From a checkpoint of a small transformer trained on Wikipedia: width 224.
MLP neurons of a small language model. Each row is named by its layer, matrix (down: output weights) and neuron, and shows model dimensions 112-207. Each number is 128 + 24 x the weight over its row's rms, rounded and kept within 0 to 255.
After each neuron's rows, "raises" lists the tokens whose logits its output raises most directly, leaving later layers aside.

L14.down271 [161 132  97 101 139 139 143 123 135 113 154 146 107 166 158 111 110  96 125 131 114 121 149 181 135 113 111 128  99  90 143 137 134 174 128 147 106  80 145 110 115 112 112 148 136 109 117 134 147 100 141 125  95 131 135 153 156 104 114 125 127 153 102 133 126 113 111  97 143 146  85 151 121 131 155 137 154 173 149 117  89 141 151 131 168 119 107 142 158 165 149 143 143  93 172  60]
raises: "est", "st", "ges", "ines", "ight"

L15.down228 [133  77 127 138 100 139  95  76 152 155 145 107 154 157 155 164 129  95  93  97 115 133 102 123 104 110 154 110  97 117 159  82 161 115 119  94 164  92 115 129 153 106 112 140 145 167 140  99 153 138 112 149 124 131 157 121 137 128  65 133 148 144 124 119 175 137 114 153 111  99 118 146 138 147 137  92 181 139 122 117 154 142 103 124 129 153 138  87  77 105 128 100 113 115 126 143]
raises: "h", "y", "ky", "ying", "king"

L5.down374 [109 143 178  67 127 153 118 139 139 127 115 113 174  99 138 131 121 119 104 114 106 118  92 120 134 123  69 102 131 114 113 146 128 125 142 186 146 157  80  97 183 152 116 139 134 158 166  85 146 109 129 130 119  72 133 115 111 191 166 136 127 166 131 155 137 129 103 117 118 135 120 128 129 102 144 120 112 143 117 120 167 152 145 136 111 111 125 109 130 124 129 140 155 131 171  75]
raises: "nic", "ić", "no", "gi", "And"

L13.down24 [127 157 130 141 114 109 136 134 149 126  76  75 139 131 132  97  97 121 117 114 121  91 139 146 172 151 135 125  93 134 105 152 148 114 108 192 113  94 125 130 180 123 139 120 145 143  65 124 141 106 135 112 157 119 121 167 124 103 128 149 135  98 119 109  98 151  91 130 173  94 103 136 144 121 144 130 120 142 107 153 107 114 130  92 101 137 104 109 172 113 168 139 133 138 123 120]
raises: " whom", " which", "bot", "which", " regard"

L10.down315 [169 120 164 122  92 128  98 112 139 106 127  94 128 138 110 114  99 105  84 127 140 138 108 149 100 116 120  69 135 108 143 139 147 138 126  72 137 111 142 137  93 101  98 124 102  86 178 160 137  96 128 126 139 157 138 103 105 139 131  89 154 129  93 108 114 136 161 149 148 153 129 102  90 167 172 112 119 160 101 137 150 155 140 195 127 119 134  96 144 147 121 127 151 185 136 144]
raises: "ke", "ctions", "nic", "ning", "km"

L2.down58 [164  92 116 156 161 137 175  97 152 139 144 130 137 181 132 155 175  80 143 115 133 131 149 106 106 132 133 125  56 126 137 147 152 131 134 141 148  90 114 149 110 178 142 155 105 158  75 116 101 158  92 182 102  77 112 125 154 121 147 133 100 124  83 145 113 112 153 135 111 139 170 159 111 146 133 108  89 117 102  86 164 127 138 118 121 117  99 133 120 127 143 113 111 169 115 137]
raises: "\"", "”", "\n ", "=", "  "

L13.down5 [125 119 101 127 116 108 129 142 154 106 134 180  86 118 137 108 135 131  83 141 139 113 111 161 124 160 111 122 147  86 128 163 124 138 109  77 119 125 136 127 122  86 119 170 146 149 111 143 144  86 138 125 121 150 111 119 147 153  87 167 146 142 174 145 113 151 103 121 132 140  98 120 150 140 133 141 132 134  90 124 139 100 147 130 132 163 130 138 126 132 111 129 137 121 101 110]
raises: "less", "ground", "book", "board", "ful"

L19.down436 [ 92 151 146 121 160 153 103 129 152  97 114 167 127  84 113 107 146 117 135  99 142 182 141 119 121 130 129 112 140 116 118  81 101 154 125 137 141 143  93 125  85 136 124 121 144  91 111 140 148  92 126 131 111 149 117  57 184 165 139 168 158 161 153 139 115 162 151 157 127 103 112 114 132 120 107 111 132 107 146 114 119 166 144  90 127  91 182 185 136 135 145 160 112 132 119 134]
raises: "tain", "the", "light", "ield", "of"

L14.down201 [145 130 143 119 175 135 125 130 126 138 170 115 102 134 176  74 199  86 103 153 125 158 130 136  97 131 142 157 117  99 113 123 156 147 132 138 125 111 151 117 134 124 121 155 131 114 121 102  82 138 101 131 143 101  83 109 154 124 169 145 101 105  87 126 149 121 113 121 114 137 150 130 134 110 147 141 134 122  97 138 115 163  42  89 143 108 171 118 144 127 108 134 130 109 102 148]
raises: " in", " on", " early", " during", "cht"

L14.down553 [135 137 130  85 127  83 108 159  95 128 119 138 155 127 138 135 162 136 138  94 127 129  53 165 118 106 177  92  98 133 124 158 128 126 149  98 132 136 131 165 123 165 102 129 114 129 135 107 104  75 146  96 136 127 135 128 132 141 130 117 113 135 147 132 114 140 117 107 165 120 140 115 116 143 168  93 150 174 149 157 216  86 156 140 135 130 170 135 176 128 155 123 124 141 125 102]
raises: "cy", "cia", "ci", "cial", "cos"